Weights of a small GPT-style language model, trained from scratch on English Wikipedia: MLP 896 tanh GELU, 10.1M parameters.
MLP neurons of a small language model. Each row is named by its layer, matrix (up: input weights; down: output weights) and neuron, and shows model dimensions 32-159. Each number is 128 + 32 x the weight over its row's rms, rounded and kept within 0 to 255.
After each neuron's rows, "fires after" lists the tokens most often just before its 100 highest values on Wikipedia text that the model never trained on; "fires before" lists the tokens most often just after its 100 highest values on Wikipedia text that the model never trained on.

L7.up651 [ 72  82 105  88  95 109 154  70 149 108 127 114 114 146 122 135 116 151 137 156 111 153 123 135 150 123 109 153 158 127  75 140 166 122 151 153 144 108 134 134 152 107 148 160 163  87  46 178 101 149 163  84 175 160 131 128 114  86 108 144 170 134 139  89  86 153  64 131 117 100  97  96 161 121 111 163 135 168 184 124  85 108  87 112 138 148  73 130 151 187  85 188 129 104 199 102  59 172  84  91 150 157 120  93  67 157  77 151 143 127 130 123 144 105 114 109 132 168 158 156 108  94 140 117 177 113 171 150]
L7.down651 [188 155  65 132  94 133 107 121 156 198 133 160 120 136 133 159 145 105 102 120 140 117 148 138  86  97 133 141 115 152 144 140 157 144 173 130 156 141  59  71  99 135 125 174 139 138 162  97 130 130 122 167 115 128 130  98 150  76 177 160 155 115 109 155 100  52  69 123 126 130  98  75 120 154  57 110  63  87 149 165 154 146 106 130 155 123 174 112  94 117 170 166 165 120 117 146 144 132 158 152 172  73 149 174  51  91 159  88 102 100  97  65 121  95 159  87 141 136  80  95  84  93 138 113 178 108 216 116]
fires after: "\n", "cc", "ri", "gu", " Char", "di"
fires before: "d", "==", "===", "=", "ar", " to"

L12.up799 [ 67 157  68 123 126 148  79  65 107 128 182 120 151 165 114 135  92 146 159  55 122 131 151 117  92 160 132 166  91 133 137 169 149  94 128 177 116  86 101  62 125 124 140 168 163 153 113 120 140 108 117 107 107 167 145  99 122 109 111 182  94 101  94 185 109 149 113 151 127 114 109  74 137 172 120  77 133 100 187 123 130 114 105 137 125 117 189 142 145 127  92 159 160 142  88 112 158 157  88 191 118 117 126 112 101 167 143  94 170  20 133 111  84 108 174 140 124 129 106  87 132 123 131 119 150 136 193 210]
L12.down799 [120 129 108 197 159  92 101 122  77 148 148 117  26 145 110 137 122  93 202 121 140 111 113 101 140 143  83 116 105  82 164 162 109 203 141 118 129 131 146 110 143 112  64  96  58 160 197  71 165 131 160 118 103 146 146 124 125 165 149 117 134  90  81 166 162 115 148 146 131 164 166 145 154 103 135 122 148 142 127 144 153 128 135 161 118 100 123 162 115 205  77 173 124 111 126  94 110 146 152 222 152 119  99 125 127 113 137  82 129 125 156  78 119  87 113 121 120 124 144  79 145 186 106 111 149 146 135 115]
fires after: " |", " ", "\n", "-"
fires before: "|", "=", "S"

L4.up888 [ 54 133  99 160 182 118 120  98  77 138 116 149 136  82 108 122 149 128 125 230 132 107 168 146 104 176 166 109 137  69 133 140 112 125 111 174 112 143  38 107  66 138 109 190 133 116 137 120  89 135 108  95 112 151 105 148 134 161 149 143  70  44  88 131 119 115 147  92 171 132  79 103 173  64 169 154 133 126  96  92 152 111 172  94 104 131 122 139 128  99 105 172 195 167 141 101 143 177 104 118 116 106 103 173 129 170 110 110  95 108 121 108 111 163 125  91 125 163  84 185 105 116 119 126 126 123 156 171]
L4.down888 [109 154 119 165 150 129 117 129  75 178  79 216 109 105  52  96 165 142 102 184 171 149 142  96  95 195 122 158 133 161 143 135 117 184 148 124 140 171 133 124  74  96 100 187  73 115 123 128 109 123 123 121 146 142  71 141 141 125 131 182 137 117 123 101 119 131 124 184 111 104 142 107  58  67 165 178  95 146 123  66 134 147  95 107 141 172 155 115 158 115 107 142 140 137  84 153 180 164  84 111 170 129 118 157 135 121  84 153 107 133  89 130  99 124 108 160 114 149  81 131  60 154 158 110 151 136 113 149]
fires after: " |", ",", " the", " of", " b", ";"
fires before: "S", ".", "p", "ta"

L10.up103 [122  88 117 116 111 142 104 141 118 139 143 161 115  99 132 145 160 135 200 160 101 116 130 132 124 151  96 168  97 187 136 149 103 161 171 119 175 171 111 142 182 119 144 199 143 127 166 143 141 101 143 162 168 142 172 133 150  56 123 146 140 159 168  81  75 148 157  99 148 181  56 225  85 169 144  80 105  64  46 159 202  83 138 113 100 150  92 141 152 105 121  80  98 143 159 172  85 120 101 120 145 121  89  95 185 190 102 110 132 105 114 163  96 162 152  68  88 128 165 124 125  96  92  95 108 140 144 167]
L10.down103 [146 116  58 112  98 138  99 116 141 157 174 117  59  90 129 175 153 135 115 106 101 124 104 125 149  41 109 158 146 140 126 153 125 101 136 136 122 154 170  97 199 129 103 123 125 128  98 120 123 133 117 101 131 130 144 164 139 143 108 135  84 131  93  92 149 155  84 138 128 129 137 122  91 168 169  96 181 141 136 117 120 187 133  90 200 160 126  80 149 137 199 111 126 103 181 141 173 106  57 156  67 107 134 130 129 123  66 147  97  98 142 127  77 148 127  69 134 150 109  92  81 146 122 185 140 150 109 115]
fires after: " |", "\n", "|", " ", " hold"
fires before: " |", " ", "and"

L3.up303 [149  65 161 103 146 153  70 128 111 140  89 132 128 121 109 155 100  62  84  99 148 174 102 132 161 108 180 128 123  90 137 139 133 170 146 158 162 153 147 181  95  71  92 167 153 144 117 126  80 125 130 119  60 116 104 125 146  97 161 134 168 111 163 130 148 147 156 115 105 118 143 146 107 198 120 124 159  66 102  60 141 175 101 110 100 133 128  57 151 139 147 136 154 128 116 115 150 106  95  64 145 101 139 142 179 133 135 139 181 115 117  82  71 108 150  85 122  86 144 118 127 143 130 167 115  62 135 147]
L3.down303 [184 130 114 164 174 109 115  97 131 107 103 136 148 136 122 130  93 169  96 171 121 135 111 103 192 176 105 110 147 112 116 125  94 158 158 147 138 162  78 157 125 105 123 124 104 115 139  87  96 120 118 128 165 129 193  59 183 125  93 193 161 112 132 101 154 195 101  96 143 122 122  94 144 124 134 206 177  99 138 111  72 161  97 175 103 123 157 125  92 105 155 110 115 167 128 102 142 137 116  48  78  93 130 138 103 122 157  88 142 132 106 150 121 153  71 118 140  84 170  67 127 163 172  39  99  87 150 133]
fires after: " ", " |", " re", "t"
fires before: " |", "ation", "."

L2.up379 [140 137 123 117 179 172 174 142 198 110 127 142 143 118 113  90 179 116  47 167 150 125 110 119 139 117 155 211 140 149 122 116  95 106 161 109 103 156 147 124  73 101 113 104 187  81  85 182 123 121 145 171 120 137 130 120 140  94 113 143 152  74 144 130 133 137 126 110 116 140 123 178 192  87 114 147 128 160 129 142 158 145 168 144  60 123 131 135 134 154  93  91 122 148 117 135 142 135  86 144 136 110 129 155 180 133 110  68  97 140 171  82  88  92  92 156  99  97 152 103 115 191 130  94 166  93  76 128]
L2.down379 [119 105 130 149 109 167 140 124 110 131 175  98 104 114 166  69 186 158 138  94 122 117 105 162  92 103 135 182  91 147 106 116 128  80 146 117 144 185 128  99 106 148 138 130 132 109 109 184 103 112 104 196 135 121 161 178  89 109 118 172 146 104  87 126 128 145 119 160  79 107 127 125 138 195 110 105 165 132 147 117  80 122 127 165 117 129 101  71 142 115  80  94 106 164 123 156 159 142 111 151 106 126 122 102 151 116 133  88  77 204 139 100 111 121 130 113 138 180 115  92 135 158  77 134 182  98  75  88]
fires after: " ", "\n", "-", "%", "–1"
fires before: "\n", " ", " 1", " 0"

L11.up67 [ 73 140 144 159 110 139 166  84  87  93  93 128 122 122  81 128  98 167 108 122  98 115 102 100 144  81 166  70 151 156 170  74 131 124  96 152 181 132 156  78 125 133 134 195 137 142  62  99 148 155 194 150 194 175 151 120 140 135 133 150 103 112 144 107 121  91  94 222 127 151 110  96 124 114  90 139 138 121 168 119 147 101 111 123 190 140 122 177 123 177 124  63  97 130 136 113  81 101 102 177 106 104 122  82 132  93 120 139 101 132 156 138 114 155 248 113 140  53  99 150  52 148  92 159  92 131 104 150]
L11.down67 [127  87 102  95  77 125 136 153 123 122 130  89 112 124 107  82 106 157 129 158  91  86 109 127  98 141 160 163 113  91  99 119 193 168 100 100 124 196 122 130 104 170 116 101 125 112 158 136 156 121 123 128 167 113 110 146 152 105 145 126  78  95 158 162 142 140 110 154 201 156 185  72 114 118 153  81  93 124 142 102 172 168 138 132 156 170  91 160 141 175 147 125 101 138 125 162 123 154 111 118 168 182  52 126  91 133 149  93 131 180  90 104 116  43  82 173 151 179 135 123 138 141 103 176 166 168 151  86]
fires after: " |", ";", " −", " (", ".", ":"
fires before: ".", " |", ";", " (", ")", "x"

L3.up878 [128 137 137  90 163 113 125 108 142 130 117 135 107 132 178  93 110 138 159 170 150 117  92 126 157 142 111 253  67 162 166 151 102  77 114 145  98 118  77  99  20  52 128 123 138 167 147 119 122 148 161 141 111 112 130 133 141 120 113 156 115 148 159 116  99  88 101 121 139  92 134 178 158 131 198 129 115 112 126 124 110 129 107 126  96 146 162 163 160  88 151 109 158 211  70 140 117 100 138 146  89  99 191 109 157 144 105  97 107 152 150 102 100 144 205 119  89 107 136 181 168 128 142 165 167 110  97 105]
L3.down878 [144 124 104 115 137 187  90 181  81 156 100  30 151 102 140  70  59 125 144 162 144 140 113 113 121 179 162 138 142 153  59 153 126 142 157 140 138 185 120 102 104 118 113 138  98 149 128  51 131  96 132 126 139 134 141 134  88 125 131 133 151  94 126 146 177 162 103 119 178 122 144 157 127 139 141 133 126 154 139 109 124 164 152 116 150 106 173  86 149 142 153 137 148 100 158 151 189 118 116 153 125  97  66  96  63 120  99 105 115 216 130  89  46 112 124 108 113 122 170 136 125 171 102 177 159 178 151 147]
fires after: " |", "\n", ".", ","
fires before: "|", "\n", "|---|---|", "---|---|---|---|", ";", "-"

L12.up734 [156 148 150  42 152  86 124  77  87 112 126 173 118 116  78 156 123 102 188 155  90 130 105 148  77 170 137 113  68 155 166 110 112  89 152 129 138  96 159 144 145 143 158 162  95 120 168  68 153 127 151 113 130 105 176  76 202 152 112 144 111 202 173 163 140 120 152 141 136 134 105 119  89 146 121 124 160 163 152 139 143 115 126 101  80  78  88  85 149  64 152 107 116 135 148  93 148 120  73 127 103 132  69  73 139 177 175 120 156  76 124  94 103 102 133 111  68 134 106 168 113 136 159 108 122 173 107 124]
L12.down734 [182 158 113 129 155 168  96 100 104 170 154  89 134 154 117 110 173  88 124  78 119 127 106 134  89 188 184  85 176 155 130 118 132  99 185 109 126 155 148 148 119 167 129 116 128 111 137 120 162 164 210 117 150  95 124  93 193 142  91 224 160 149 149 117 195 102  68 144 113  77  47 128 119  89 138 157 134 157 141 141 184 192 126 121  79 116 171 146 101 102 137 125  68 113 174 147  86 137 161 114  82 133 124 120 141 134 155 142 151 133 142 105  96  73 188 118 129 125 173 137 139 158  89 166 164 139 114 167]
fires after: " |", "---|---|---|---|"
fires before: "|"

L4.up602 [112  60 154 118 125 110 120  70 128 115 178 122 151 127 120 155 112  93 143 119 101 158 149 107 185 100 135 148 159  64 124 163 118  57  70 127 105 114  94 145 121 147 163 127 155 148 169 159  75  76 145  84 184 156  70 119 119  86  66 114 138 167 154 107 157 123 125  86 108  99 100 125 131 123 178 166 100 105 160 196 181 133 104 121 155 154 104 123  78 106 138  98 166  85 178 119  71 111 128 160 176 143  99 167  74 132 173 170 186  78 101 124 112  90 197 167 169 109 152 162 108 102 138 127 127 129  97 128]
L4.down602 [148 104  91 134 147 160 116 173 172 143 101 123  89 114 188 136 132 107 172 129 182 108 141 136  72 125 124  70  84 142 124 177 168 190 137  92  87  73  87 109 149 134 129 158 132 116 116 111 160 134  83 158 124  96  72 111 156 137 146  59 164 121 128  92  68 127 130 171 136 146 120 134 125 171 122  57 170  96 166 143 102 167 107 127 116  94  86 168 141 155 122 184 172 161 199 112 107 120 117 107 149  79 128 103 135 100 139 160 176 160 143 114 135 150 177 112 203  96  63 110  97  92  81 145 163 101 108 131]
fires after: "\n"
fires before: "=", "===", "==", "S", "|", "M"

L3.up136 [168 147 144 117 125 135  76 125 103 114 182 124 126  64 103 119  82 123 131 124  96  81  79 105 119 163 190 135  87 105 117  85 161  84 104 119 178 130  95 109  84 132 119 115  76  93 128  92 111  93 202  86 120 111 109 160 183 123 158 144  60 160 161 135 102  92 138  97 171  85 171 179 156 162 116  73  96 142 141  73 108 153 145 164 215 121 161 149 116 101 132 129 127 136 166  93 170 142 104 119  90  91 176 192 109 114 183 138 157  73 163  75  73 130 101 168  84 143 165 191  67 133 161 103 115 130 124 121]
L3.down136 [ 94 115  93 233  98 142  89 156 158  60 112 189  98 158 131  93 154 135 150 119 114 129  85 126 139 100 170 220 100 181  96 162  85 161 109 123 106  67 139  61 128 163 128 139 147  72 120 146 102 126 132 168 173 139 122  84 180 128 166 154 128 125 101 147 151 109 151 160 134 139 127 140  96 106 142 153 138  91 128 107  67 149 124 151  84 111 152 143 116 163 147 129 133 149 120 134 172 161  57 107 184 160 153  90  96 106 115  57  94 140 173  85  90 105 128 141 124 126 153  64 146 143  86 150 139 114 103 162]
fires after: "–", " —", " 0", " |", " 1", ";"
fires before: " |", " —", " (", " 0"

L11.up387 [128 185 148 102 141 145  97 136 100 103 143 107 163 133  92 162 163  85 168 170 185 139 116 136  87 108 183 132  94 113 166  81  50  83 118 139 131  96 196 133 168 112 164 119 129 105 134 128  81 118 163 173 138  92 183 142 170 140  90 160 132 138 103 137 133 129 108 120  87 112 139 128 105 156 184 175 146 151 157 164 148 114 103  66  74 123 110 112  71 126 206 114 133 130 163 134 115 135  80 141 110 142 103 163 116  85 172 138 215  83 130 157  83  88 143 158  98 116  88  63  71 158 110  72 178 121 152 148]
L11.down387 [136 166 130 113 133 184  46  53 197 121 190  82 137 148  79 105 110 117 100 106 128 162 173 105 140 158 141 103  41 159 113 107  74 114 120  96 154 118 126 144 154 144 127 219 155 132 158 128 162  86 128 106 136 132 124 156 157 120  98 133 108 139  93 143 121 144 174 143 163 127 109 118 174 141  67 116 100 102 142 150 160 135 155 161  69 169 170 133  50 147 143 138 136 148  68 117  88 135 110 176 144  94 103  86 122 123 112 107  87 106  77 110 110 115 152 106  93 161 127 141  99 174 141 165 138 132 173 160]
fires after: " |"
fires before: "|", "\n"

L2.up732 [137 152 141 102 141 160 125 115 129 109 120 159 100 118 162 120 123 132 139  75 160 182 144  96  58 116 121  99 141 166 101 124 111 132 108 155 170 121 127 128 108 104 107 108 103 143 117 136 121 119 191 105 110 171  95 152 114 138 115 132  61 157  60 151 116  99 163  83 153  97 124 122  83 151 110 152 173  78 142  14  71  83 118 176 157 134 113 146 114 162 120 184 114 145 143 132 151 175  92 110 111 140 154 127 154 142 167 138 154 139 106  80 102  40 135 153  73  92 104 135 102 131 160 141  96 116 100 147]
L2.down732 [ 82 131 137  68 101 113 111 131 159 130 217 128 115 127 115 154 117 109 131 111 134 112 132  93  47 113 178 112 135  62 143 115  99 153 141 118 105 116  70  95 209  99 124 118 147 168 129 128  76 139 168 178 151 165 157 160  87 162 131 102 156 122 115 111  96 185 173  43 136 100 118  64  79 151 136 125 143  41 158 140 179 134 133  99 157  60 131 165  87 140 125 118 143 133 154 119 156 133 137 180  88 103 116  83 115 188  67 194  89 132 127  93 159  89 126 153 147 129 153 110 171 170 158 110 102 128 135 150]
fires after: " |", "\n", ";", " ", " Ta", " the"
fires before: " |", "---|---|---|---|", "\n", ";", "ung"

L12.up366 [132 110  82 129 170 183 186 125 152 140 167 130 123 100 135 130 133  89 160  47 116 117 195 170 160  68 145 122 160 156 120 109 103 117 100 154  89 160 144 148 118 109 115  95 147 106  78 137 177 127 211  47 105 151 186 107 141 132 156 106  97 167 166 150 170 187 140  71 165  98 109 139 133 135 107 134  97 130 132 143 123  85 116 130 163 159 152 137  94 128 115 134 114 133 141 148 139 147 140 168 107 164  86 108 128 103  80 113  32 153 130 182  96  94 113 167  73 116  85 185 191 146 135  93 151  73 159 135]
L12.down366 [119  76 126 101 103 164 135 165  91 172 174 129 126 132 195 111 177 113 157  95  98 105 131 153 112 150 144 196 135 121 109 176 133 175  79 100 116 117  96 146  91  83 141 109  96 129 142  95 162  92 117 132  87  83  95 140  85 126  88 162  77 171 151 122  81 169 147 159 154 129 138 132 178 112 101 132  96 106 150 153 131 110 171 136  80  75 105 130  58 117  94 122 151 129 148 156 128 109 157  90 177 147 107  78 149 152 118  99 142 146 121 183 119  68 100 124 136 128  95 143 170 105 121 187 186 126  94 187]
fires after: " ", ".", "e", "W"
fires before: "\n", " The", " ", " It", " In"

L3.up478 [176  72 126 100 154  97 217  80  87 139 116 177 123 109 131 179 124  75 114  85 130 125  83 146 102 133 127 140 112 129 123 128 176  86  86 188 183 159 103 171 103 107 173 147 149 100 152 130  90 141 127 137 111 101 171 113 133 127  90 131 179 136 107 121 113 178 112 151 153 110 117 187 100 125 122  63 148 139 129 165 149 175  99  58 118 140 156 120 171 101 119  42 115 148 126  97 154 137 137 145 163  69 128  87 111 132 162 128 102 117 136 199  99 180 145 216 107 178 144 129 112 105  97 138 145  94  94 114]
L3.down478 [117  85 154 167 156 142 116 182 153 121 159 145 143 177 124 124 130 136 153 103 107 155 122 150 178 132 183 131 131 123 142 182 121 123 120 111 152 141 140 107 140 133  67  99 172 157 186 140 136 111 143  92 167 148 213 121  67  85 136  81 165 100 188 131 136 177 152  60 145  94  92  91 156 128 145  85 112 158 163  92 104  96  79 136 161 146 108  88  48 184 147 115 129 159 155  84 133 168 152 163 162 140  85 132 136 147 131  86 176 101  87 150  81 159  76 115 126 181 118 151 119  90 148  85 119  97 117 103]
fires after: " 19", " 18", " In"
fires before: ",", ".", " and", " he"

L4.up735 [110 166  94 111  79 173 116 140 132 107 176 111 123 102  87  95 128 137 150 102 167 139 160 155  95 135 165 199 129  77  73  88  96 162  98 161 125 115 157  81 133 192 149 117 115  42 137 143 133  76 163 130 184 144 148 164 146 133 130 136 100  87 132 140 109 134 174 145 128 166 176 178 114  67 154 151 174 140 125 114 105 128 111  98 146 148 146 150 112 130 121 197 158 107  77 143 118 160  62  83  88 160 120 160 155  78 143  87 187 103 159  96 117 175 159 177 107 187 182 113 110  87  95 110 125 127 161  69]
L4.down735 [213 125 134 115 141 120 162 154 142 107 141 165 145 127  89 157 120 158 140 116  67  61 128 155 152 146  92 134  99 112  85 137 108 164 133 145 130 149 144  96 143 114 172 155  86 144 149  95 174 189 136 164 162 183 120 138 127 135 106  96  92 115 119 150 174 110 118 176 205 141 122  91 140  94 151  87 157 182 146 172 152 111 156 107 125 163 140 135  99 152 181 112 114  82 153  93 130 110 172 108 144 162 136  49 133  95  99  94 103  88 151 105  80 153 110 125 182 157  74 172 119 157 135 141 122 127 111 107]
fires after: " |", " 1", " 2", " 0", " Mi", " 4"
fires before: " |", " 0", " 1", "01", "field", "."

L3.up529 [112 105 114 114 136 141 132 127  82 128 133 120 134  83 125 100 119  81 122  82 134  90  83  50 120 151 134  75 125  99 161  75 110 122 155  39 149 138 129 133 181 163 183 113 215 118  78 147 127 107 136 134 101 109 106 100 171  83 166 116  84 121  87 124 148 146 184 160  95 152 123 110  88 118 153  89 178 106 186 164 157 203 135 126  85  91 167 111 128  71 124  79 135 135 135 100 113  57 122  90 126 120 111 156 178 150 143 125 132 183 138  96 125 175 129 143 132 122  94 117 134 135 156 109 124 117 146 128]
L3.down529 [159 141  93 121 184 103 162  89 134 187 140 171 171  95 137 181 174 102  67 105 160 113 118  87 101 134 128 103 167 111  91 111 120 156  61 123 166 225 121 180 141 122 180 134  95 154 117  85 129 199 152 136  95 161 142 133 144  89  99 179 101 147 147 144 161  80  91 200 148 129 189 121 183 156 149  49 164 164 108 142  98 108 139 117 172 135 105 179 157 116 127 122 114 116  68  94 124 127 154  88 116  92  83  57  99 117 187  96 118  83  62 156  86 107  97 118 165  80 123 151 105 117 109 143 180 141 153 163]
fires after: " ", " L", " C", " B"
fires before: " |", ".", "d", "–", "ma", "°"

L3.up603 [139 144 153  94  99 139 138  91  32  90 112 163 141 178  98 121 129  94 112 101 151 127 104 127 107  97 149 113 126 153 115 144 129 134 111 135 111 193 110 144 183 147  94 143  94  97 129 122 113 219  98 141  96  80 126 151 112 110 157 130 188 108 156 125 134  84 187 153 183  89 141 164  71 117 180 123  84 175 153 143 125 113  95  79 102 120 128 143  98 113  75 103  76 139 128 106 108 176 208 111 174  93 125  65 146 128 126 123 161  71 145 114 154 148 166 122 126 106 139 139 105 100 143 193 133  90 116 150]
L3.down603 [ 68 128 161 125 118 175 107 155 152 130 197 141 129 184 171  81 108 152 207 132 156 137 120  84 100 127 178 184  77 111 149 157 142  80 143 130 116 135 151 128 168 115  62  77 143 174 202 118 131 136 124 103 182 190 133 144 112 134  92 110  93  82 124 142 166  87  79  92 131  90 119 160 130  96 107  73 131 106 169 140 131 143 129 131 158 164 165  35 110 178 130  76 107  97 178 135 128 105 129 140 104 147 140 198  89 155 138 121 139 154  70 126 108 145 143 144 122 153  87 129 155 135 133  62 147 107 157 132]
fires after: " 19", " 18"
fires before: ".", ",", " and", " to", " (", "\n"

L12.up722 [ 90  81 127 136 144 120 105 137 129 100 129 152 147  99 149 141 146 175 100  90 164 123 113 139 137 127 155 160 156 216 123 115 128 144 106 152 164 170 188 149 131 104 126 146 152  85 210 121 146 140 154 109  94 114 152  72 104 163 125 117 168 183 150 137 126 159 134  74 180 119  44 124 116  96 132  67 159 119  79 110 136  94 164 108 112 161 119 154 104 119 128 139  66 156 191 106 161 171 176 161 154 168 112 128  61 168  85 117  89 126 139  99 111 166 141 132  92 170  94 135 121 155 158 115 187 115  56 165]
L12.down722 [122 125 196 136 110 142 116 105 102 158 123 156  64  82 134 170 110 158 121 136 133 116 185 156 199  96 109  84  99 134 121 115  67 126  85 147  22  86 139 162  71 150 141 163 137 144 185 128 125 174 136 144 102 163 138 171 134 115 149 155 123 117 164 154 145  79 155 134 144  86 128 106 119 129 165 153 107 124  97 116 132 171  83 197 114 121  57 115 104  93 158 110  98 131 119  90  89 118 177 155 134 108 153 129 184 160 181  84  93 138  80 123 183 120  75 123 158 111 126 119 155 131 131 128 100  95 116 155]
fires after: "\n", "ate", "s"
fires before: " ", " V", " Total", "ry", " |"

L2.up829 [127 123 143 121 142 185 144  85 131  86 143 144 115 125  80  69 104  78 129 112 146 159  97 133 102 120 186 114  72 129  93 117  72 105 148 174 142 105 153 120 154 147 112 200 150 156 127 151  73 117 150  81 151 117 172 106 152 131 128 133  99 131 191 141 115 116  78 147 103 175 140 175 111 162 168 119 176  93 112 197 110 129 164  69 137 158 153 140 142 121 148 118 121 119 133 163  78 123 124 133 100 157 134 102  87 110 189 166 164 111 182 111  77 129 107 139  90 208 112 134 105 128 148 111 149 157 164 101]
L2.down829 [134 130  76 100  76 118  99  91 128 181 121 139 115  84 135  76 189  86 112  67 132 181 128 154 136 175 102 141 148  69 156 122  68 177 122 118 112 137 122 100 109 122  81 118 164 116 108 137 196 137 140  93 145 151 131  89 155  71 127 142 177 142 130  93 174  99 188 117 101 136 123 126 127  95 146 132  99 120  85 150 156 121 102 147 119 142  98 137 122 108  46 100 112  76 135 121  93 144 122  95 120 141 132 136 155 139 124 139  90 173  61 133 127 136  97 146 132 118 187 126 121 100 120  96 139 117 135 102]
fires after: " |", "|"
fires before: " |", ".", "–", ":"

L2.up1 [119 153 146 111 137 168 140 128 132 123 150 136 125 109 153 102  62 115 109 102 184  80 158 129 150 146 130 121 127 136 127  87  85 158 168 155  96 115  96 140  99 107 137 112 151 135 138 128 107 160 157 132 115  95 178 128 143 111 103 135 144 134 125 118 181 104 131 126 116 131 119 121 126 129 126 169 100 133  56 178 195 121  98 111 120 127 146 144  93 138 115  65 148 113 145 174 154  94 136 142 131 102 131 125 144 132 107  44  77  92 128 131  96 182 149 148  66 132  77 169 120 147 150 118 197 147  78 180]
L2.down1 [142  83  59 195 135 148  69 119 105 116 195 154 131  87 157  78 156 145  61 158 105 115 197 124 187 144 161 171 131 144 100  82 183 111 101 136 129 166 159 159  99 156  96 123 100 119 146 144 138 185 156 163  92 122 100  99 100 118 118  66 177 120  92  90 116 109 113 139 147 134 133 136 112 151 147 103 134 159 108 112 101 124 139 148 142 128 161 152  92 122 102 138 118 161 177 171 179 104 159 144 107  68  88 127 128 114  91 123  56 102 167 129 137 157 125  73 130  83 125 148 157 157  98 158 149 145 120 152]
fires after: " ", "s", "%"
fires before: "\n", " "

L7.up30 [141 136  83 111 151 149 161 164 103 122  97 126  92  99 184  78 129  97 168  87 161 144 114 153 128 128 163 197  84 133 153 111 115 180 134 126 170 150 134  88 162 142  90 156 160 121 137  88 168 130 195  56 111 113 138 138 110 115 136 175 108  86 197 100  91 208 158 143 129 175 176 130 139  80 118 139 138 200 131  67 152 220 171  98 123 106 136 144  75  97 128 126 115 127 151  84 134 112 169 104 136  94 107 115 209 161 110 104 159  92 171  61 157 123 158 121 105 172 155 144 115 114 106 123 171  83 128 108]
L7.down30 [ 96  96  85 168 128 101 128 103 158  79 120 152  77 122 136 109 135 153 151 115 138 103 142 110  68 142 116 129 127 114 116 154 161 140 102 135 128 146  72 135 110 159 116  91 144 196 122  90  98 116 188 103 164 138 109 149  65 144 130 106 187 138 149 122 173 127 174 112 123 134  76 167 166 102 118 156  76 167 167 149  89  48 105 129  94 116 114 104 126  68  94 115 136 130 163 133 140 113 150  76 109 132 156  96 134 175  65 140 177 154 116 126 148 101 110 109 125 147 187 111 109 105  89 180 154 194  87 102]
fires after: " |", "\n", "-", " G", "."
fires before: "|", "---|---|---|---|", " |", "-", "|---|---|"

L9.up758 [ 98 153 161  48  93 184 126 107 111 136 102 164 130 131 146 114 155 168 143 129 173  77 108 154 151 129 152  77 137 103 188 168  84  84 125 157 144  83 150  79 125 142 157 170 149 105  87  91  95 112 109  94 141 116 124 147 123  81 126 123 143 115 103 106  84 154 185 138 155 105 150 154 150 121 163  87 197 145 141 130 152 129  97 130 145 149  76 211 164 106  84 104 106 134 129 105 151 194  84  61 188 129  96  77 143 142 102 113 201 112 185 132 115 116 143 109 160 158 131 162  94  85 160 143 106 138 133 142]
L9.down758 [155 113 105 120 137 136  76 180 111 165 100 115 101 111  70 112 137 188  86 149 110 107  59 149 146  94 162 122 122 154 121 111  83 153 189 159 159 126 122 175 104 146  97  64  52 133 109 163 147 140 117 153 157 176 104 101 147 153 132 173 111 134 142  86 166 160 168 194 154 105 185 110  84 154 109 116 129  89 120 115 127 105 119 165 112 119 112 150 138 142 110 109 128 225 133 140 139 117 151 155  93 136 107 205  85 124 151 104 101 121  76 109 121 143 122 137 104 108 118 111  82 105 111 123 142  79 132 150]
fires after: " |", " c", " mo", "|", " "
fires before: " |", "ur", "ure", "que", ".", " "